Part of a small language model's weights.
Size: 14 layers, width 512, 16 heads of 32, MLP 2048 tanh GELU.
Architecture: LayerNorm before each block, tied embeddings.
Training: a variant of Muon for these matrices, 9740 steps.
MLP neurons of a small language model. Each row is named by its layer, matrix (up: input weights) and neuron, and shows model dimensions 240-495. Each number is 128 + 32 x the weight over its row's rms, rounded and kept within 0 to 255. Numbers have three digits each.
After each neuron's rows, "fires on" lists the tokens most often at its 100 highest values on Wikipedia text that the model never trained on. A number after a token or word is its count.

L10.up721:079102148166176123118117162083104120106099148132111177102121092097149139122109112168117181138170074117181142153077094114147144107096098199103139083084172086153146134094127108100149145106112153094135115163141141138121114115105120136129172141111091102095182139109090149073095116098092158135172096150187151090169127124141149171151100140125210122087160170128137161112141150109136100094122185135128112081132153141152159097138173129171186088114142160146130162141147108073178109124177100151122087139142098141118083114143147168118147088083158093144103068133106136170116187138182129099138174129171073089061075074111127088138130200143105137139147149134171117120095175144135127073148085075054055160177120158167151113144102164107145128117099162191162176095162114104081132135134189
fires on: " |" 29, " a" 13, "|" 8, " h" 7, " He" 4

L10.up885:112191109132169141078109102116127143185110103120150134103107114100133147132117170172144149134118118161183109118213083141128134100119086146138133136143084140124085116131128107127176118109111153156085068116064133185113171117146079173137119116149143135098117128107113176107107069119083164118074132099149209093096116188159099178157137113161170104098141159160068123147106129140149192129108087069076185133136088093087222135167099109121066050150115167170112129116115070063103126123119171144148179087119181156129141107162130164144107150154119111121127132128123116127043155063119100129161132180151136077115185119118139093178128111066082164165139093130143129119135112101112137156137116188134143138144162129117117051154162102162141137108107090130075146085139131137119131141164129
fires on: " |" 43, " is" 6, " Block" 6, " a" 4

L6.up529:053080114145139095138148141125081135147150134122165097165151058094130139112161179130143124130124125128096094107115143160153159113145153073140075142108099101097123069159110122145129128118188171085130090130075112072114151168116154165150115120127107136064102113145039219103107160126161139089152105126146076082095169163152119181112169139130081082184079088102108096103142143149183099154122126104136113112050154123116125157113097135186202160150155142213115143194134207074083131095115152107116119101225152065153143096125161136178144146144110172180133084122138202173118116106134152177095139144169098173157100079166153118093148112129095137160132121134114130131137110144145124089095162137163156108218119130126099131119146101144225112092086150135117087118189083145104102140106113
fires on: " |" 56, ";" 5, "|---|---|---|---|" 5, "|---|---|---|" 5

L6.up1156:169179142143170096086146161075085149175099086063146103102143142078049107194105094150188099079104102141189111077098091135106126109130129137058146081081144192141150092085133122135158107122122062157104132069164117142084117073168105102157105124182103153094133106079125131151105124082188090113116176126123132128129076145153137134179132160105203102071132089082181072182154139143142146124104129079114133164150156120097185115065099220099127123142164177129122136147080124135244143075170165063125142102129163123130131125117147099127098153109186168138173168131117152125111129080113089158152159142122094192174178121158119096126112166099121111109127187132094100125162165074127123177128112077179130146137164127122090157128149086080086109148074180133112135131137103148129107151116135
fires on: " is" 21, " |" 19, ")," 13, " was" 6, " Final" 5, " Championship" 5

L10.up1176:126108167119133096135081092113102106132120170121126125090125078086072104084116083146106132139067092067149106163094163108075163144122116147122133155077115127124108184135115077140172088098136193124111093159193090142148132134134126142134136183123102143151097138147104130127084154165109094156136160114105194185151123106152130184070105102166155158156164124120107204093176119112173107131071151132185110204104108198153148142178157142161086124133138223108149154117134126088152126091172086092105172147121096103154149179174084140165071122134113152143139096115195078151160092132128085139101069109119131139057166150095143082088105088132170095134148190151131128087127136181135121116149133113136145131131093123056154108152132141106126123133114134137135128129129093136120101099121157
fires on: " the" 41, " in" 18, " of" 6

L6.up1736:079144107122104134109119181146124196108149113144144144095149148112146147089106163104125103101151129125124130124077111162107157100173092090139148115150146107123122147144160135081115133148138124200085095107138128153075136125126120097144161097152133136127106143180083184090140042109144180158126041093104095105149058148195109153173093020143120148105092152072136137169245182107177119149136144108118044132112117183133066112149147093125184153132126146133128109144144119146090149144147119145138100124087115141097095156130083161077081132131149104138147134167114154072120137162150105110163138113146193143121119088191142122050150165174142131157117165082109129110139085138204157162139144121127137122120102130094130125106106112122142097133127130108136128069145117103097121081096133
fires on: "\n" 73, " *" 13, "ian," 4

L6.up412:165092112126082110169124139145159189137098135175179128173110123087078122141133071156152162110141147116137115090115117135159128093134147109159083109068102120167113145098135082098216085114127112177165105150099149107079148137127119067142137129202108088109157147109128082131147146118111123150153122181119185131084112163143126151093136142128167091148111129136109151135177088134105172114203189161123159089102085072090085152052181159091149110102194147146163108120119108207116138167123123150139093099156122103163111117157141091171098128113053066126157114112145155116145147149119129118142116131115084120110138138128195095175138086101121119136123110077163103098159171138161208096153150090109144102145122132150119074132119080135145137089132184096108081086187036105149175118143134
fires on: " for" 33, " public" 21, " de" 5

L6.up1960:111124124119140099111096153164138139069058131167126135197081061137161140110120164112091174138149109150161071046116117103141143081187107127062134144125122165165137105126160176124133105136141053134116124217176159096149078064167176153106130146120158149165194149179113141088056133109158118116172120170077074117145138123149131181105186114068146147077108074084123114135146138072195114151075168107142101127121134117148119085102138144146129111079111159131206079130198095127101128118144130139105139166127092081165073122114138084111108160171129155129108156102129081105137131100121143137121082107086098134138152096086155132088110158194105090109115083120133127137101164118126182093126186180125121144128081142140072121147179136080152105152105148145173139106172094189053106147089135
fires on: "\n" 56, "\n " 8, " |" 5

L6.up1113:098172172115088074151102114124079115113095128135083145212123099120099139163064095093099097190158165183157148139145096089141085038126092089112139095076135071157161113109105136146106146186167125133139055131122149151102139100197080141127106126133148118146121121145122081101136132099101110049095149105092156121161073115178086166104094118160143166189114198121138161155110188104081147089079110131158200150124149156136111103126118129153148147113137172127133124127144123167141164141167090164072110069144145118125147153130080136110112198103184114073150131117177094139102166093159079120078078136113162097147139112140176162100127218135102185107163130148174166167173138154111143082089121111094132130098133124105130132179176159121114081125140091089113117128117136142145173073124154
fires on: " |" 53, "ig" 5

L6.up2025:149099141124144115090139131090100114126121126044129149119084094085086123108138135167159119149164082128113070062140126223159209140152173116140074165115152134107174173147089154091092164153092126121165116142044185129143108122108133207134090078114046079108134107157112172120175131087168066146134086163096130120115074160178160156134138128133134096103107119069147169139132148098163107103086194130191100131155150144117084120147117169110151142113166121174120062153091088158098126122199124145147146126164066134154160184158112099140130120162100114099155132077123183160099113122118137114154146151160096166126190142116175150167152100082105101145122173128119136071101154153116108166177068234127150140126129158114100120080108082091134168116122116141194108153129122127089147133147092
fires on: " |" 98

L10.up1044:124144136118099124173096105107153100142068142081137124142141121114062086163144132178133129117170106119143152085120150104083138130119111167144143095116193148105140158115139142115115129101168179185091151227162170143156148173155123121174117114151139108138113180132129123140168147083119135192102088082121159101062129087158116142085086136088116101144098080099171127056145145168173159169163142067143126124124150167105179174113116176094142112148131174130137164166079140107090040112152128113164167116191178139089159137104182124116121078146181100128184099118119121167148151091096124121073137114149167149183185130161156122140112121092134090169081134164162069156116097173164088117143101159102144170126055143073206136119172072096120097122115086101083120117092148132122140077156142
fires on: " of" 23, " |" 22, " in" 13, " a" 8, " to" 7, " at" 6

L10.up9:145077110148111144093068190132104140121078116077133160139107165172116177179151136115170100169149128156137140133156156138101109067128170122069130111104142194127144110137147109115113095122139141120138090062123183116153095131112129130143138092106091109070159087072071149133203131111169144136100132124118094049088062126134171114102103143133118102117141101104088087102158060068167152112076136183139179123113128158172150111146167129159108156059142167171106157157127121095185140080146159168161124131133130120072183155089089118121136122142101160127134115135164127163130149141112152079140135109130156105110124095059230098131204134131089185190148126105159163172126038205083119102178106111050164070072157160128107096100125177129147136090126148118138151080106109185135194054089137
fires on: " |" 20, "|" 16, " a" 14, " at" 13, " on" 10, " with" 7

L6.up218:096163096063113176074101126099168171110191125109160120126131111151159138101108164157146101186172118091125136091094137153112197129138119142156122143143111110145126091126048133132122105081183081148103111158118094139168105165100136193094124125128127107122076180159103127184151130106112104154097166123142102124128191141142103187087123175127120121081112084114155160140056143150154147098083148115190110141124154166148079124130187097201061139115211166155067085185109151092134118173151135143134166118162058091131133171125095113126157137208078133114066093147114124189128136099126157133153102121118117088094113086157116093091178089105115090124128119156103116178136127101142124108159085155066128143206084146144126117094176121170163173142066130098143048128107092141157057166172144
fires on: " |" 40, "|---|---|---|---|" 5, "|---|---|---|" 5, "|---|---|---|---|---|---|" 4

L6.up1781:106110064111137089112157114172139127117196155165144160129126111128178123173110133136104162129133156133137111114146190161174112138170125088174032164089073158203212120134155157130086099117131133102139056162138196108070072127056122088109120118092087130154085097114132135142094176113140089059159087111147171189133100136108147117099138136123125130115124140044140103165099135061119119110107157076118114128140168136125091094080142170095137153126122150133167098202093094170119153142107147166177094175105062138103128128104132154102123120131141143127132126125140182141149123137107113094104190099158165159133118153153162104134087110169124131148107144095080133156138120123131140134105122174119109115121101150133185177100148128136090103158070148085162102113087164134101111112087162
fires on: " (" 39, "-" 36, "–" 12, " |" 8

L6.up421:132129077133134144140114171133091144089170104174170172179102137116109139157140117137130153096118112152147140153126148081085129098173089106154146163149123071185155124123154184094120124107109097130113134175217128121141149075153121108185142108118104156152151129189112139054132126075156062133085091120077140139114064141148126121109060073153149148100102122119094123107192143184111058118070136178100103086126137118084115110145122120117155133141154139132139085168167123099138113146117114093142178104127120104108058067101073186083120085083159118141093151118208105125166098135143104119070143094087125101125194160123133124126137144164141150164105199063132124110186187133171147124162077113152103123108129169091160141133115081141126106184125099161111147093104083095128045165147123
fires on: "\n" 97

L6.up1724:120165107144132127129124115149113138103165150087143141162099086104161132142148164136145070145163103140160123170073096182192134153143084114106086147119044113179176158129082099171155167159130151106096122179086174114128116139102114235085075073109075069140118124148114095105201113169113132153074126103104131152145146108134122144086136041142099099120167038132146156161152132092174121060093135145143101123181072150095106117115159130101149110152150110149148151103176088138132127146137140163146135096167077155133129102137170115068151143179061152145207125118130184157082190176137124121151095166149153112141143120146144046140115075164108071111153161119159108120077169128104076133145121120076111077070128144144141133135138086158103103084166122065111129095084090138100125145150126
fires on: " |" 75, ";" 13

L10.up1758:178182088131123051139187154098121080092106166125086110121131064115070130152157099103116156103100093082134083132109148134131145138144161199189052145126098092113072174079162131099110088074105183133089056145105114127141109141090142085133158135102093159142153156120132095105163132173167184174091110120089162090125157067126117152117172153103099158088134050137167127099158121147112120071134176099119166138116092160061097138147144157088183109183116101138090141112108172091141147170156183083127109119080118157165152110109179158164095114057159038120148107120123137151095122148129118094107171115147160137072144079147159115191174179117128155186186107068146120084087131172145132108138152193076096134079106137146160148127074094150142071136128130148159104129088097123120112088153129
fires on: " a" 26, " in" 26, " to" 7, " under" 6, " over" 4

L6.up1785:120081101151062134115079142184091152114199128136168133108068181084133125160096135119121113088077092124133107166110136150157103078139127129171118152087119137082106149098168141139115124150132115136136157157137148161150141081150166155180141120206126112173108183166144124065064052141168099103113108141098150153092047135124131119111051145107165154088165139137082110148158137083138087110135130161113113108125138175131059132141135117150144120146115123151090166117152188159129099120131077116162146103149128147075058103130109106104094141138169108148059209123141182124153132135124141113129118097103166166084206115141156130086102104102168175138112138135075110080129140167177189152209093142137082091124093163069121149067132099155144115098133136084112115069112123062103064136149122
fires on: "\n" 69, "-" 26

L6.up68:107165109151132141078112130178127121129162133138175190126152156124114128119142104140132159140081128129123115152100127124118110127124128142214114166129173142177130120168117111102113130122152122108137099190105176077122124114147102141174201141124138099179156113150098116064094116134160128132187086140109121125132077105131159098111135156129166086088094174133068150076184139123137138092169144122089100102145107155104107116086168101115116079106121113160089038125183128150124090102177063109176123176096076166091149136126107177114055124100150148142134158162194173151138074134112116081170104076135140098105179110124135073107133148138126133103159180150102178117162133101113173149134086164180100102139072133135128146180099114174132142158108089156156115105110121130106054150149075
fires on: "\n" 90

L6.up1648:112105103110138157199133142071172156148105111143080112170106128161185142137107185162163148097183123131136156092128136136126152111110133144149094143168147131164175100144114157125107130107125128119115183115106131144152099131155117087130127083177132152129152168168124162092182080136138163162147198087194170173159182171146196169083141111159191169210105144160103163144095182105115146114119157123094139178081149108187164132126084059115079140104142105118045153188147154119125096188104099114156067137168107076107083125180170121141102159094106121132086054148072111137168086192121142119096105175218079127152157093133200156131134099115120090109163132121156091105125084061146125060101145076130100093090181204082184142126163126160113142089112117163072172136076081106138108136132105
fires on: " well" 34, "h" 18, " with" 8, " into" 5, "ig" 4

L6.up2027:136080103116183157097114121077135094099142143158077136127086126082147107118137213192110104112198095145105117106137152163098142124249141152142144184117144119163124123115134129196108147113150156083133154132087135107154155111075094108093149136120155083172154127093071152093124140115166165122139128142099158113094068162147089159097119164134133119140135147139080095167152092132139096170107114108153111176186112139135053134143134140130200128110148064188153117156115112077150096114120073110109153123137119097138131138120108115058118143153062097204160110023158079166080175144109180109098101136144109127141110097167179168140152161186098122175129098136113171193125114130143097074157129174091172094134145095110115083177066147183125119109148109120139172171081078156125104096126145
fires on: " |" 43, " =" 5, " " 5

L10.up1381:084136131184096173077135109147142097158065172145076128169174153095170144097176094107117101198123137159155116152131105182186085099156128145167153078119095097171075079160111111132107098095118136145113099155117149114132097088058194143157183123125100204063134090211089111168174078098129188157082120138125113094146128109116123109144080105128120164144105153129100142136105178164149086132109080101186161164146150121132132153138151142060125136157135124078118083140159167096107147131143095121139130143177142144154162181084112145130155153194124095133113123153116140097135130132143099165127136142105115168176116097125112143129168165194114159134201159130116110207134169108143131082173084133150122147107107115097148127157133113109117126147096124117070164159142135107134132136092167
fires on: " |" 32, " 0;" 18, " the" 9, ";" 4